Part of a small language model's weights: 7 heads of 64.
MLP neurons of a small language model. Each row is named by its layer, matrix (up: input weights; down: output weights) and neuron, and shows model dimensions 240-431. Each number is 128 + 24 x the weight over its row's rms, rounded and kept within 0 to 255. Numbers have three digits each.
After each neuron's rows, "fires on" lists the tokens most often at its 100 highest values on Wikipedia text that the model never trained on.

L3.up364:096142119135119139092124116098161124133129087115135156121148137103124107135076097116057174118103122124133155158147099102092143137084087107110108111112171102165163105094156136113115126119088150132077121093131111130144146132098081135113096144128121161125106138115143127079122153123093097157116140114084128142141106126144162159145132154133136117127137112118136129108116136110126157135108134098143151096121142126121124160106171147158161132128138152173094113148146157140104153152165116099112133156093137078147066158101135138145121107097141142125094148133137091137114121144183136160
L3.down364:135137141153139121077122103104108126135151089152113106164136114134136095110151161090120153141136161155114113108164171121154189109150094088106139119138108111141101180123105135127158130113185137147177112148112152126126136137144148138126159110117170117106136148152118114103111135111165114152136117193103118109110109146117122085103107130163125135109108140201141080097139137113111106138141135093140126158146133089170142135083112107110134115161121110109125185136149124128118154123095163123127111141124122083101142109091158141097113142134147134131131137117143169153186093134159140148
fires on: "l", "o", "at"

L3.up1192:109162155148122104133145125149155173127114152145151153132062128147103131124105109124131139152133180108135110106120119095121134126084166139150151143142131127108137184108143125158140121120112082138132133117112094104112138109119118131127122121099116122121118123143120100131144097142126133145149147110162127143122125100122104118131120120150147101222098085158117130111075113131080116114104125104135145116139096184165135088158129145130136129087155200154104150151114119183117148107107050137163162145111169103098105081128138140120111131109105077108127137095135107144136103147146127120
L3.down1192:124150091109146118074109125107137140168120134106115145118089146167100109162120104090162164129122107138116103090135131125128161127112138100080165137146167147133184097144084146110153158164153182131122120128057144133118131118126141136130137119108116118104141132153172127135168152151172170148082151118093122122111122161093157094133129148097115157094120103130145068150131141134154135092141115117157093135145119155122076131158138130117154075130129109111136159138099162108148125076144133109115124123124133118078145145100145146091099126142131094079139104154109146136140128144131121158
fires on: "ific", "ing", "at", "ating", "ajor"

L3.up823:126138139117160150136099127159120198094142090154114130120127128124088130152117127139146130150134141148111101093166136140128158153148112127122144174128120117151136126149120127115106147141122159084124089103150116170082055084155130121095130140123112135103122099132125142132152136121152125114128075085120139113085103151148113122100139101146155124143123102142111099140111109139162156164168096128111156123118113132107116159163145109135139183138087106097147152134121136123116097116090119119122105172129133108123168126128122124123172120123128140096147129117158115137141140134081152121
L3.down823:149173151117122099132126145104127176130114147132169112103113115094087121135155122094166133141122089161119094095155144132133166124153153142113127122125128117137143156139156128140106108143155111116179157179137086118137122143131129116149124128142122117089129139106074147128126075118140167139135130161135172136139152118153123131107123158160125110134123118128154114150131140135114105097160102080094112148164139100153122123156116140115128070175130130130097134075148091150155179166119147144110131112152065146087133117099130146127151128129113104118108054150097174158090104143136147127
fires on: " as", "e", "es", ".", "ame", "ize"

L3.up1512:127142130088112105164104168114160161118105139168105123113135163142083144158099120150102142078125130113171121163078143177109146104171140135185140116115149112156084117137132145137112104150171187153145157133077109151093074083111126112141148175093146151137121126123119148150063160113128098124075143103160112141131130114119119111125121152127147136145098156167149119135163103133112145127141142129140152134088164154109122155171150154147107133119109145086150182145124103114155165137130163094115139163132141096133101130149096126132132096143142129113159145138131134158130114142130135117
L3.down1512:134126086143125152163149094149124092113086138130129154130165093149144111135118090105101151162113163100094125155149139115151136090144121107111105103112140096093122122135118142116118108127156145115089148064173134141144121134145067157144114106154117149109129155133162167113114127104091130111149122138096117129133136085126101122122159130125101131106168117107174148106099160125118152107154113140152147115100096095129127082107114145079136150150145141116133090125104151127114074151074093138089132173130106148104188110154154123128113113127127150097079132101131143125098154117135173126
fires on: "'s", ",", " of", "s", "e,"

L3.up612:115152169125187180112130135124130148146145140168158115125159135105166136167132147127123116154136096071132133110083122104154120149098123163134159078124093149139110127123124150175132134140122117119133159154087116138109114168165142146116181131084129137146129152187154082148130141151166092139131118143127149130127086154139125108154117130081121083156121122136114149124138112108104125099083105134106119170119124132107099135122124093123101162114119114108142109151124142144118109140132137178131114187090114116143134086074161075120138124124127118126126109123143156094149114159132150101
L3.down612:174095099162090090095110148174140089120086135099112147127133130134125131112109105152160114068119120173160108130168138101128087123122126134127086159118133109144143107129161103085120104093097158082132134087108084081151111132129095143133132152131131135121148148076137125140091143106096149125144117151090129105136083106123129121125111171116131124057136140122141121080127116133150145119114143136157121159138113146142151115141133139157108103121101136138147162129081136094121152133124106098085081106086107171111163127155103117152154092095084140094110107138106107142154119133125122166
fires on: " he", "il", ",", "ail", " was"

L3.up1010:153102097144125159105125141131134134158078115124129107171141117121101104109110100164132150100135096152117119117160124130167146103124107136124097131143153086115116132146122159149127101075109116153109173139132126141124095134101152144137132126132111125130138149108121125089135090146123180113155129129133086113141149135153152133118148116129131154139128134135117139111068132105142155140139074124133135133077121159185164118090146105154140112132119148116100177140158133135125130102139128157130119139116117129110180141156139180161161149094155142132127136112172100107170151176161164129
L3.down1010:134141153111099112095149111168109152168119135146097136117110148130107167152173175085140127147113161121117174188141135098112164103101160147147113111122147168130145122128095122160080143146151142166135133158133139167105153140137135123135119141092127123133116137120102156150133109156138139134114092125123146113097127093124104168125111185121101146120113111087098123111118139099152113131126111122106081170111073138116122171113140113170147120123143148136097110159106143145080129175145146097095124117123126124084172134105129168116119132130109088124123167157145136127122111096093170110
fires on: "\n", " |", ":", " In"

L3.up1604:139157170112110141103163096129088092120156144111170135123136125127157105132138106129165100182128116118137103115114130161134130141140121135145115155143095090137113155081160147154113142083133089149139116128109140091118140101098135118140104147110087142106143075123090091134111152151134124129086092130117103144135125164144135110091093147151113095142109136134178104122115168139090083169086153098134113154118126120092106155132160144146176144133096136130132137114091140133154126106091148161108129129125103138122132153132118126098072131107134099103146133099160142097138121129170129110
L3.down1604:155110101129106127104088137131134128123156095158094131075145125151142116084122100136130155149113125154158111100156089055163143066096092088124148155099184089121126100141155148069116115141147142116138171104124108080129206139134126135115175139123140167154100100113154185148112118122135128133164110137127118116113128155150122078182161140118145103119150075103140106149151142135153183128128095137125099122134150117120122133140141116106090149124132120119125116080158122147119152118113136110105176150114109165188127113132125128116117130117132130103092142118154126115111089155120152104
fires on: ",", " and", " United", "e,", " D"

L3.up1168:136105099100125150103100083134151078123151140105129112157118104158131128171123126096093152146099120157109095119124134114108135152101130135142111118143121151114160102132095137097132170086161114183122139154143070114132106097072117165099116107121151180102112141159131162122129093104120104121099161097101128140112167129111120129164143127087195137129101098131134124130152136125137175095121158148119105145122121096137088136144121169141103133132104108128133098146123133092143048164097121115125144157100120142171096134131145154111151167097168125104130116131112156135132140073188172159
L3.down1168:174119124121111163158122175150115159103138120119104157125127153170130119117128127103119123126124130122147089128052129092126135142180115126106135116094168109123137160081174154102190155132110107147101087150136115154185164117141107118126112113121164116156096135068126139136132128171105117159145100122103123144107123150108148111168102135119120121144129121130141138122143122117123080103153100127122127179131090143104177109131130101096121087167123100131106145127110141104113123142115104125116150126118126208121129092191089134079120121174148126111128151120113159139115147138119118178
fires on: " |", "E"

L3.up285:128152134130116122130107183072129153149169111163140143129137137157141120139152130121118131150173101146173161112130105147116139112103092159189151153110106112150091115125123137083173103133131138118185118143124142170189108135163128086126106158121111134144111168139095149120159102151136106141082119150102128148141102175108132150104158152121147129142093082129141119087123121131132101124108161167145131090113148127150107145099152138144123120124172131107158145168106099090113151137084133091141127134109146134077097115134116172163113103124160139165124078113173133136165112096091105154
L3.down285:119162164120166149125124154114123123155149137091148114130122061156117138116146130116159128161157131140123162123125120148147169163137097138125140117097125152161124135132143117114105150144123171094106136125121111106100118134100115084137139129128117119119160091162112086109146160128103153096153076131101118141133156135127071121130151122159117177133117152145138168141143088116101115134120133151117136145103150114071122088124110106141124141101164127140142137096149148103184165112142092107084122095110081127134131150127125123080130154130090164153143109126105100150151094110113093173
fires on: " the", "\n", "p", " led", " The"

L3.up559:110137123126130188137117123158130148120095128166163115134137112134136186160146101100098124104132105092134106134067147162117113118122125135180172081140131129112159118081124134168113131168128111140149162127110108139051129075137092137135131167118132144151142127137141162114099145124113150167110081125122125148156142105105139128122149110129133120139130142162138136125113079134151150130146145098083142127094135125150162122128124133110092163104198141125113161135108147116107120124145121103134151146138112112097105080109112164134181164073109144128148113132125103170149129127157151108
L3.down559:126093106099107131150118100158137089110135172117174135132152141113140136161111152150113116119121067164154090130169128105162109134149068091127094140132134112135129132146163101060169145101141119148134126150152100125149128131120110166096107163178113130094153116087148152078149119129105139131098192152094135099125127155151090144134163129137118153086188135140123104122124126099121107126137117193135119103155145082112142108096095117124122145168094112102114125160168187154121125142104137123151133137144148147141095154153143131138102106130128098118107138135129122131130113103124107144
fires on: ",", " was", "s,", "er,", " is"

L3.up641:125133130152101110100149148106120154094163103091120129151168125144125110126128125164127142130158114131103191109118131134123098152062184112122118125107094171146145167115095114147123139103195137148106123101176111149152121134139126128092125126086149127113154120125105135126158143155087140143132093132135095146118153108081099138107127111132126128110104111152166135139128144141098128140145124134134126159127184148114100133117103154139093145148122159162126114138171138137154167107110113149097126125126142138099150116134131133109114147103104136073117169114108120114117133137110169085
L3.down641:148113132136114140107141146158091125130157105142110188156139146108090168136141155097093151151138134110122108115126161105151096135123150174161137128161144158105161137112113129097124130116137094108147112140109092108085121099150117108136134131109115161108127125137110132118176100129192108146179137060106091119153091153110105133119148140151082121150147145098110160099094107146087162094085166178128096136141133128157150120151119139116178158118141173114113091119079105122106148113103160092157177136131128157141140182108143112136123143161146174114093139104129145175079146150149120077
fires on: "t", " |", "b", ":", "f", " February"

L3.up890:142094158128140139140098143125152140137104129097105100088118149109121085112121141126140123105141102139121101151112102137117124176134114121146115133125125164141102142096162099119159106124126164127138113117133098180121145077142100126131128115116158128121167172108077137111191119142125101145166136112132132161137136121163125109102166164107135097123102133109157137120091125148124128144109105109147090143117105163116138168156145101143152139171096141152145133112117106086123123153199109136154123123117130114106127139128101134128124140153159151140155161120122140130138179070099089113
L3.down890:131129119140114145120134138159141114078121115112087190147137093132100148124137128189149157121092133157159124135133078074123143102083138115104143159116160154160151127114098103158154123153097107129158131156146132098108105127163165133106122115082136128132135100137119136135143155145133102129131100127150151123128148070117126123114172134117113139123123098147108129096138161177154161130122164114156172111109141111120138107089142144119121136124164125123164143088137158140144105140072144128075119124140130153128146105120122113120112101119124099132106113110125151158193076152152099107
fires on: " the", "ed", "ing", "ical", "per"

L3.up197:142145157136120138129141135114145163105147107124128099088136125122139090158148147126126148144124084133161116097156117119127130094123100171103135160118125142140110125138108116140102116143134089129145103114093139092119113143136112126118099136093102130155113163166168157143126101146115151118130166101088099119119115112112130120135113117094139131139145139141136125138132114109139108078163072137130129135143139130162062144079078126124137134101149161120103112111146122112119101162136092135132165132132114147109159161122092099101114121148156132077119133146149138132158095135138145121
L3.down197:129079102145151079128146113137132115118094098149112182125137108128095143177118091124145127130163147054099154139112085156128084133120119115153088107136160120132167097155137174145110120114111192120170189109133128120125128115103159084103081113101133168132176103156091142123125167154151141111071108110120113125130104113095112092157160115133131098115100114152139119152100109143153123088122128077091152135097151082114102114157106154091131132138115107132128092116137141117169153152134125106117109170123158085115117120182136152125117117121129158088124122167168145139095138123116114106
fires on: ",", "er", "ath", "urs", " in", " –"

L3.up1575:115129154083144112099173113074062120129150060140112157142099102144109117153156124095120128118122151145114105123155117129132118137105129138140142143082097162127106086179130155126147103146136137135134094152083115127127099121148130101107147127126129115126146135145110118147124138159107119080107118147132141107124121134123127182131123088101162163119140117139156171099132116120148120130091130113158178136157154161128121144093191113140164144133116156134122116165165107103104111132090127138134154126135115150108093110108177131147150142155095093138144152120111120128117129143125101132
L3.down1575:158115119173130187147091127102134105141124141099111124136160113134136148111128120128129121145120124119157174140135136090123151129151137099117125134120116153144095138102181124146123137095093181144082147173143120158134084136118111174152088112092128161139099141145149111153116129140116116112131082111127149112155148144088160115101160155117136144111104118164138100161122112124126184127173133143133116130122104115126162149128115133137087147114150114116164122130136157184133154138194168170072128106135111090122110130155147112084147137123145193130117099109136120132110137077197180125
fires on: "o", " C", "il", "y", "ion"

L3.up127:143138129118114161130094103117119110115101138090136137108175196163146099103149133138122090145113107167145139151111122118142133151079095143124082082119132151131122155130118152123143151129170171116132135128147109132151116109153089150091139132104137133153096133100160110106127150122100101104118125185167086123125145135167154195116121120080133102146186103180141111173103107133132144117088135132091118184109165086106147155128117140179124118129109128107145149175125116127177141122104136112094136105108179131110111098125154142132082159142154092143142148140157110134130121155120086141
L3.down127:124100090188122085157138148099135104145102185154140133124079126166122134150089144130155100121101127126114113122148133185132098154142159130154080141133149135108073119098137112137152115107131120151116090106175126130142154146171106161097121108140138110135125120185088141147093134167125120154138135171145126074103122149137057054134157141147138193146111116136097105173151113130128108089134098134121118173122105091155135184086103125117150103118127129109167123148126104120139128133124102148079153112120174095111089104129068118132129128117136182105153125123145148085151118139144052116
fires on: "y", "ing", "ony", "ar", "the"

L3.up1468:109134117151113173119129102139099097188150145136146178127115140129166164134133134117146117140093075076182113175126114122159142117116131103148130094146091112123148104147128156132132165152109155125108133128149116120128196099131105150147116122119121102126149167150122183118174088124143150151125113128139093155129146164146091141127158130130079111111140173129128136114101088099118126070134122133153118165123149136123163114128085143081120142145138158101139135174137130126111165161170153132131155175130127077101105133093087132133153107122115156159129135176117098134103137127143172156
L3.down1468:134100174141148130123098119096124129158160155061105117134080125125115153160138158114146105156159131156145136137095118125127176179108107112115096082129140152144129143149166128159136117131116103107099163138103109128093167143149107113092151113112096169126109097092142141103112149134152145105172126137101148108166108103104163123107142149124143119121118115154121160116135121131150137132133115118147100135098158126101123151103167146126065128124112084117130117123109105096114105141121100139115144093146148115106136140135133124113146144141128087146149105139121125085161141124163121078
fires on: " the", ",", " The", " a", "e,"

L3.up1197:080118105163109109094157110159161155151188161132141152094101084093106122132131137081133126125131092127140159142131110122100121108132092085129124122074175128122139086131129117119132124112152111125147153118148110133126095095112126101100113152110143144154140168125177141145127141085125122150113149090130132161165091096137143135117139149118116151123146144134148147082187140163143129158171136150148128114129143139128177104106193167163165110118191084124147110171117106151119077140122113100120164131129113123117097122160151118106129106141080108107122180112133160130123117151144130153
L3.down1197:178118187085114136143148147104137137087104135139091165120168090100157113131127073146139126116085129115136060134132121141121154096153158149151138116144113131147121156159116150188125126131085107130170118148172098109118160121114133087170144127112140122142106079136167094143121130140118115110107119145139150133111119129105132063166174105131139122147128123053113086138113171141099097112110125121083142159118145108134144177119079115116131134156146153147178182133121172122096158138165122079119143155154120144135149131141119089114138109131142139130126126109124133138122142141129109072
fires on: " a", "ly", " the", " its", " their", "ed"

L3.up1761:099131144129154117127177128119165125135127131077087152120094112152091144099104089145143118133123156129146114098154111113126160127129161156107104114126100160146128109146111127095133164143134109110086101132149054119096106119123123128122132100086099097118097168109183094111134155106106152166146084082188159106128146092145153156150147127115152095169129150123136131099110174108127107174104107113131124121112146099155141130147162139141082141146139099131105114166143133117140146145098122143102138150134150183083125173088105176175105170114118142151134113212156106135140109110139121147
L3.down1761:116140139143102110106082094132116130131128161126132095147137091110163141138129152104110162138099101145121146169104129107159134131141147133129123120133120177149153113097151082125124129108114144132106201122117169126102126139126160147154120135141106119124144113098101089142139137150113095137136100124158183139121137129152136108125169167131137116175103113149110079115101093120142147126142109133142194173131122129087164142109131127151125141102093113101082128139120074107086183061154110156108109169165122153103116117117126155134089142108120169144117129142128158142100143135104114078
fires on: " as", " State", "and", " States", "al", " U.S."

L3.up975:107108128157149121114136126130113136131148132138139100115158107142114146095110118123094144149098141127106084126096136153112103120144133111109137122112133110092151188208128101127116089107130111159165122128072087115113141138097140100121137137087155154109089173099131139167117087142135134070150108134117188139138117114142120082131143132097172205120129096164163125185173104148125094189124151122103153124130134144119129095111130098145122123117174124143102119165130113135153113149120133137126129155139133140134097179116125106094141145114128107134136104141171115192122164112125116161
L3.down975:135144147126122137133134108165160107132136131116079119169123094162146137130154145129159124102142132104170103180100099146072173184139162160106122097110104123115145096126125120099139090153106125076136111141122119148165128167137167148103127187155130126073123106168143118133112073088069119166143170133115085132136140152111131137133115162128073116127124107073113121130134158073171131130139111131147105105132099129085118150163120092098121089093113101079105117126144148067100124115117123095142112104127113126144103120181081118148131140134111136122116140154108111097128091104140137134
fires on: " |", "r", "vol", " on", " with"

L3.up617:129097120128116159132169089133119130130138100172106149144134097101100171139115088157157134145158128097141139124156072114126081167137094144165129087127131148188105088114162142145117121110172150131124122143120144153123136134125119095154135152097104088096094101203105113188128112151120109142101125139134147135120123119162133146107145099075146118147129166129121137063139139149069112168130128125158088156168139124133134139099100109126161167104080140124150102139101105152148109069056112139139134170156118184153155132112105144134143161149112120118091138148120115112136126149123095094
L3.down617:142094141108143148111110155124137127097126097132136095145120185127116168150119152095142096170088117125102141110125157095167146142185139147108125107136133111124151101129125067113116128079155137153143138123144145159119144130148124129129114161125135153098142159141133138118122144141124124159145122128078069141151134115130163121103141167137123122127151143165124169103122095095106124166172102133138093126136092128142105113114148149129123085137136097131136123068175111090170156117148164152146112156089127135085115097114121117111075060107101138149158120061122167123183108183124095114
fires on: "t", "it", "\n", "ran", "al"

L3.up960:141109156134141147172116165163125124151180155169109135141136130130121139123122128145135113101144145114117104137132122099145135134115163114109133139154136154110136134153134131130073132120138103121109085134146100140118106119144126138110129107106082061114158146114130123152095135166181164154141133050128131168127087110096148178140171125129136114112146115143132095138122164145154129136135121092126127107070156136126138120109112116111157129131121132140172067142138150135162159124162128146126087124110156137110106125110116156127163145143109089123121102124146133154142127141155139133
L3.down960:181115118123147127171118140101084125124124129095104098107135121114079101098180132103101157125144131140131126147090136139129125108144113119147113114122073076135127110127125129095125105135114132168187190103117110125143146135147147156080100157184175110103144100137151130090102150142121157108173141137104119168097116136113099157116125089175102094138156166151134128154129124115122113131065164186133156154168103104106125124143130123168106148130131121113121124088138142120142144083142124124136156135141048124095199150117149081127140120115146094123120163137108120121100138061114133146
fires on: "in", "S", "s:", "X", "ie", "ou"

L3.up868:176134116182151154135156101109112137133079126113129162143106100148136143100103104093115116131138131132120114168113117105107091105109133096111128115134146091135141128155115153114187149093128128180112125099129105103131131109109140107103084146159138118145103107081132167139113167154115100174101128087104166093120115138133167138160127119146093106105098121136115150137106102132151117152145117120121126169124114094114124145150128138108151127127145089139147080145172151173077061146133098133112151106112122108126108155122113119185123105111115109105111135123153108118143155066153111154
L3.down868:161118098163120100136117103120163129122135122203179102142125135147154138130184193112142098118119147103117102143140152117143132087141182076123148179115135142139120157124100119182133126122115150127132159103136168105147111183106114157145117136162089125141082147138085095147155146116112099116090116167109137168127066154100153122120132134111137097136125117135115140144096090096112111107099141154104126134133157169123141133126150113139134089154104128150138169115116101136107153151136193125085119109124141110125113156143175145144129122106139154088103180130142126091165123140129135104
fires on: "l", " bl", "e", " Bl", " Ste", "ra"

L3.up246:147142107151142094119164121118144116126089105113105138126075161122128133071142118141110134091152164141136117089112128158139113145125144070146144110125156160130147124191131130106143148114100161156122140146146123107106111078170111150122134131098122134116089121114152137149108142166124122109145143133122116102129106157147108151143154124143172125118121097121167134155131118160168149105126100120104144124133136173125123107130120127091160136141115124118163076107162108140083133175113145116125104149092114171134155122162128107103133129111114154100145138127152110128088097133103111155
L3.down246:146162118145118148154159111147139155120105136151121107155143160139163093098104163126103111142156093120165140135176138122113119117150149144106135126153141102100085116121111085140130101074115111153178125132096122134152123110125123104108145121126155135091098098137146150133129142102140125167107115113141127117139118105134153113120118119129136110187166155094159154124156135128126128127126115122106111165113154097156116122147140129065114118156180126156134153106167109154139153124134093145105100128135122153095151150171153169131102083129120118087125137162126173150128112137095144143
fires on: ".", "ck", " A."

L3.up537:148115157109129122081120083156107122106188156130141163138099123145133113136114122136101142130092106120159130140124124120124115150134144108114170108148101148130153108095134072120170136146118104155152100145140137122122107132134098149114182126063139145145132118153168127173090139095115149143136145152187162124139134129120171163135119112105166178138139156124095106144131133119105138153112111153117117137141163105128137162113113120152129100128135053109135107137117147093130092135104170159127128137135094169179115145113077118178085152143154130104119111138151121194131161126145125166
L3.down537:087175092136141189143150142138123125144069158127144122130144111103142124098152131104080133143139090118107125151115190116149138104148107118148108200138141119133138157171116168110142147127122155126141147105119097112118164174121129134094108095139140101088112167156139178125104112163137137087106109139109106170113084145133101092169142132129133115133096130088181148098120143139103138117144093165116178131092093115113168136104146170102117159104094142141130124134142162117152122109143108127132113157135171160114113123137138128102088156145133120146161187138155154079115137154117154105
fires on: " |", ";", "it", "il"

L3.up111:129162145147130107126104139136209099148141176092145107162116125102088117130131127065145147127137141182187146142138121143125113145128132136138098133113093100134126147176167128127182079152145144127148118167136067093123095098121135139118129140125141118113133179162150115174124126130097138086191120128171132143130118093110097154140114117110124084117101104130114157121108146121112160179176150142098156142166125149136131134105161122156140128131144173107072118159115136170118110093140128120105175091146104113101107146109166145128118125142114135115118151153107108114160106071146094133
L3.down111:165135122165103141134084156153121118174115114167122165101145134112143121167168130094184071147124088140089153127164138127118173149165117087145138112104141132151162134090085164094159115115128105113123144141127124187148112141120119099117109144134092129114136127077103149084177122146157130120171133159080174172147101131092131095149145112124147054122132099123120114095138127116167131095157096113120140102112121141139156166101073113148136107138163086138086145099130100126096145123116134151086123150115132110149124131080124096110140158135126133119122107099101117068127091128092156135
fires on: "ing", "ric", "e", "ain", "or", "ower"

L3.up247:131138118128162131132112097089148181136121105142105124219152081092113098096119108096076137138076133148136120144148114142113144142121108128163131134119116125103142118134138131155119135153130162119150183172103121099126137176148150133105104159120146106109143171123086112138150141139079089095128129147108098085127154104118136137084160071110114113119132149081141128132098125108118129118140138151133174113159123078125117120157123125138108174133103125112146165138130085096147048153140146142134080086141164138148128159134107114107127157131106161137099134166136097094136152165098107189
L3.down247:093156138195120087168091143132108152127111144141118154115101110163118120095107132115162139161131112130113171166122110138160104121114130085135109158128172131171158124117107133118136130122144138103141124184163146143096139117128121122121109109135151137087155098143135120138151131150145147125119114117086164106125130076141115117143112111114141131132079129127113103130154118139093174126134160146133158177108057151142192083115119182098131125120115108123138141137135102130144133154117095135138106099117142099126138108109109117156085098076144120123140131126083108149087176117137093128
fires on: "ar", " life", "ent", "it", " time", "ony"

L3.up1414:113139117156102110122129130096122109113109161142143133164112141134118135127100119097150120116124153101134097119089157098127125120144120105126127149135142108125132130118070115119151109082102160120151093087123143137159098128129172121159133150099117153127122087124166144107098097109143120130100112104128154087153131113141114101114133158157125161125178142138137087156096124096118134157094141150163162093174101090101112131099108144120137139128140114122111197161084165099161152105112131151127122151137110088170143107112132180139144113149143065115133129120135150108119113129092141138
L3.down1414:131147135110154108103160122105101164105138132122116096149121132093125113140171115152138132137128143153092140166151154148108191118142079149157161114107112154111102135115111120115173138157136097140159148129123135096127166136082081122127123150144148150148110196110122120135188156115083132176151113160094130133167110151098128153096139134142109087124108151135134106119103148163108121115108181105128141095171131116119080151111131119122152130152098124122133124148152100138130119151112149115099102124132110173121120124096090121141092139084157152126049119105130124136118149135155111159
fires on: " |", "el", "o", ")", "k"

L3.up90:113125089120132130119172117120125155101141125096142146110115138141128119126127099122115111161103114113108139127172146149119179123133115144146082120126151141116120131121148064139124140149159112202118114079131109139134147108115158145144149134142121150108148152133131122124148129126108155126102150138130080122134133138154104136145129093135116133162110167101118124127127107088131126093135093137145137101119155126102139159176133119165166123130142116130171150103137132118113134146107119109161148125108083113094116143126138062153150141105158141104138112107137131129088170150157173140
L3.down90:109140136109125153134128135139117146140141120137151090109132114130114118115138141110170135129143167179098124102111151116135153121096149173127111132159109119095140077152101121120121142120132114167102119148088137141103105150116100122131122097118110140119138163122151167159113127104094148097077126126120159145114116174128131088115142155065144114119149152103169147096186123111104118107143132149148102122099096112136057139168168125126128149105121138148168151103136132093115131141112100176161150118126093112129170144086112133135139127105107119143133164153124124132182178102133132145
fires on: "er", "re", "r", "at", "ram", "ach"

L3.up1609:129095136109128139147154131134126154136140116148118123156129154100181148124145150103136139121093153088137095122091133149122142120090077125106128123089138133135124049173133077106117116124154135116165117129100078146127156113105137113157114123148108115162104141159107117181177166111136138137118103118064132126140104131147099117144120108085127154137135119141118118110116129125094164178110122102142148143113142103108096104156113156152155132077138127140119095143130147110153121121097114152143127181080154118132111137103141141175124156111134118138113132107135102169146161136072125154
L3.down1609:124161134133118133132155080139167065162150146123146081173137135126130126168152150154145125105125105136078144146116078122134137155109113132148143126135119161166115158095138115094079120138113124177105142112128117130163136110133088128123182115130113120108121150145136146110113148151106101164124111152139144176161140154138110138138126144133148117077143136144130126119137134142148150172188098102103142145103156166155134115103129147115153128159123120144121135131116139139132082127134157144132129142118121138125127147088142114108149125105124163123142129136170135125139147164108131105
fires on: "c", "p", "ac", "leg"

L3.up589:150106146163127180109145112159114161178114116107149149138100180139090144131092167120114157129099107126144113120126138170147097125111114163129106112066075114114126118116074112169116136148145133120103124127148138140112187143141116140146141146103111159147157162114141108140159138140135134124123116123135137106111139133119147139145121096172136117157183121125138179142158157109111098098122121151136179151132150102166170146159124103152148158122087075146110133136114118102144119068139179092091139133150148115117137105094107175095142084139128112152096144122133120103149154147089096116
L3.down589:160153174150100108127112091112154147137110114109133166115163149133167101088147098131150129127134067137104145096146127084162119134172122131105123153120114158142110137087079110129062153125154140120124099146127128151075118136114142115141161118100116051115120102118086091112106100154109143105171114137131147117114135153151122150162165117097119110117115098130121130145106139175113130130112142152095173121120095128158134103146130148139131087136124116108111146126139142122114159146146116160127102150147145132140125136147098182128126171157174117128157115129164133126125113137127137133
fires on: " US", " U.S.", " States", "US", "ence", "ate"

L3.up696:088156138133134122121100130105115153145114124147149131134143130119166142142132143118120167171146181114153157140138158102107104126112118144161142145105097110118138081102101142054119107136129130160108095094146129164113101110119099175098125115120110181117128139115119157165102112112133136132181096148144109137117115154118136117139147152181096140138096141118112121097119127142088113133143114101123137119138096127103136145115147109166125157101144097185140131168154081145150162123103078153085165141147136132110122135108121093130111110086170125125146168167102169143077117138120116111
L3.down696:099107156149142115128122124179141093125133114125096114140137114118087133129115130110107152155132138119145110127122139178133142112147118096146084154106148108122145092138143088088084115117153122132149139125139128171088135120156119095144108146119207099137114089167121131143138096111138146145104140117128140106127113103129141089115117140139113132107132153127154110133091139160105133112137085129113083144151173097107148175156092109152126132144111142123106120158092086094143144129106067160141116144126133114109156141099126151155086143103166120132111143156120164143119168164095132113
fires on: "b", "d", "f", "th", "g", "st"

L3.up1700:124124091119105146142082136109151121138127144126152105140136116147095159078116147144130132139164116055131150120115144129141173142140137116100090115107154098150175104189166111114128130088151098099110121159124130080110131141145151149096134107133122137151110104139128141112145136135111095095115145077161112086116123129131107151124108102129163138141111106132141172125084104140112129157091114097157134146162177101200080126142097144115101134129193092107155196123130155111112122147063154151153090146098125118172114089077149104135113132155147101147129142152098132137161130154113132103
L3.down1700:076166128111103108165148154154095113127141115123113140122077118117127132124134129144168103133128114170143163086109153147133109128087123089130147196128096072159089083111116148121144141151117128136104138127069098129095175114129062104107142125147162174143142148127153141080131150160113098185126126121143106154113141164108100116148118116126142139099090126137124154106144122144119128134149065137097142129115128114098120149115167113097119138145099104143121120132179140128122123115122122130126117079130122140141067189137107154155149107112096105112145108091138104128115170087129122159
fires on: "m", "t", "p", "$", "ph", "c"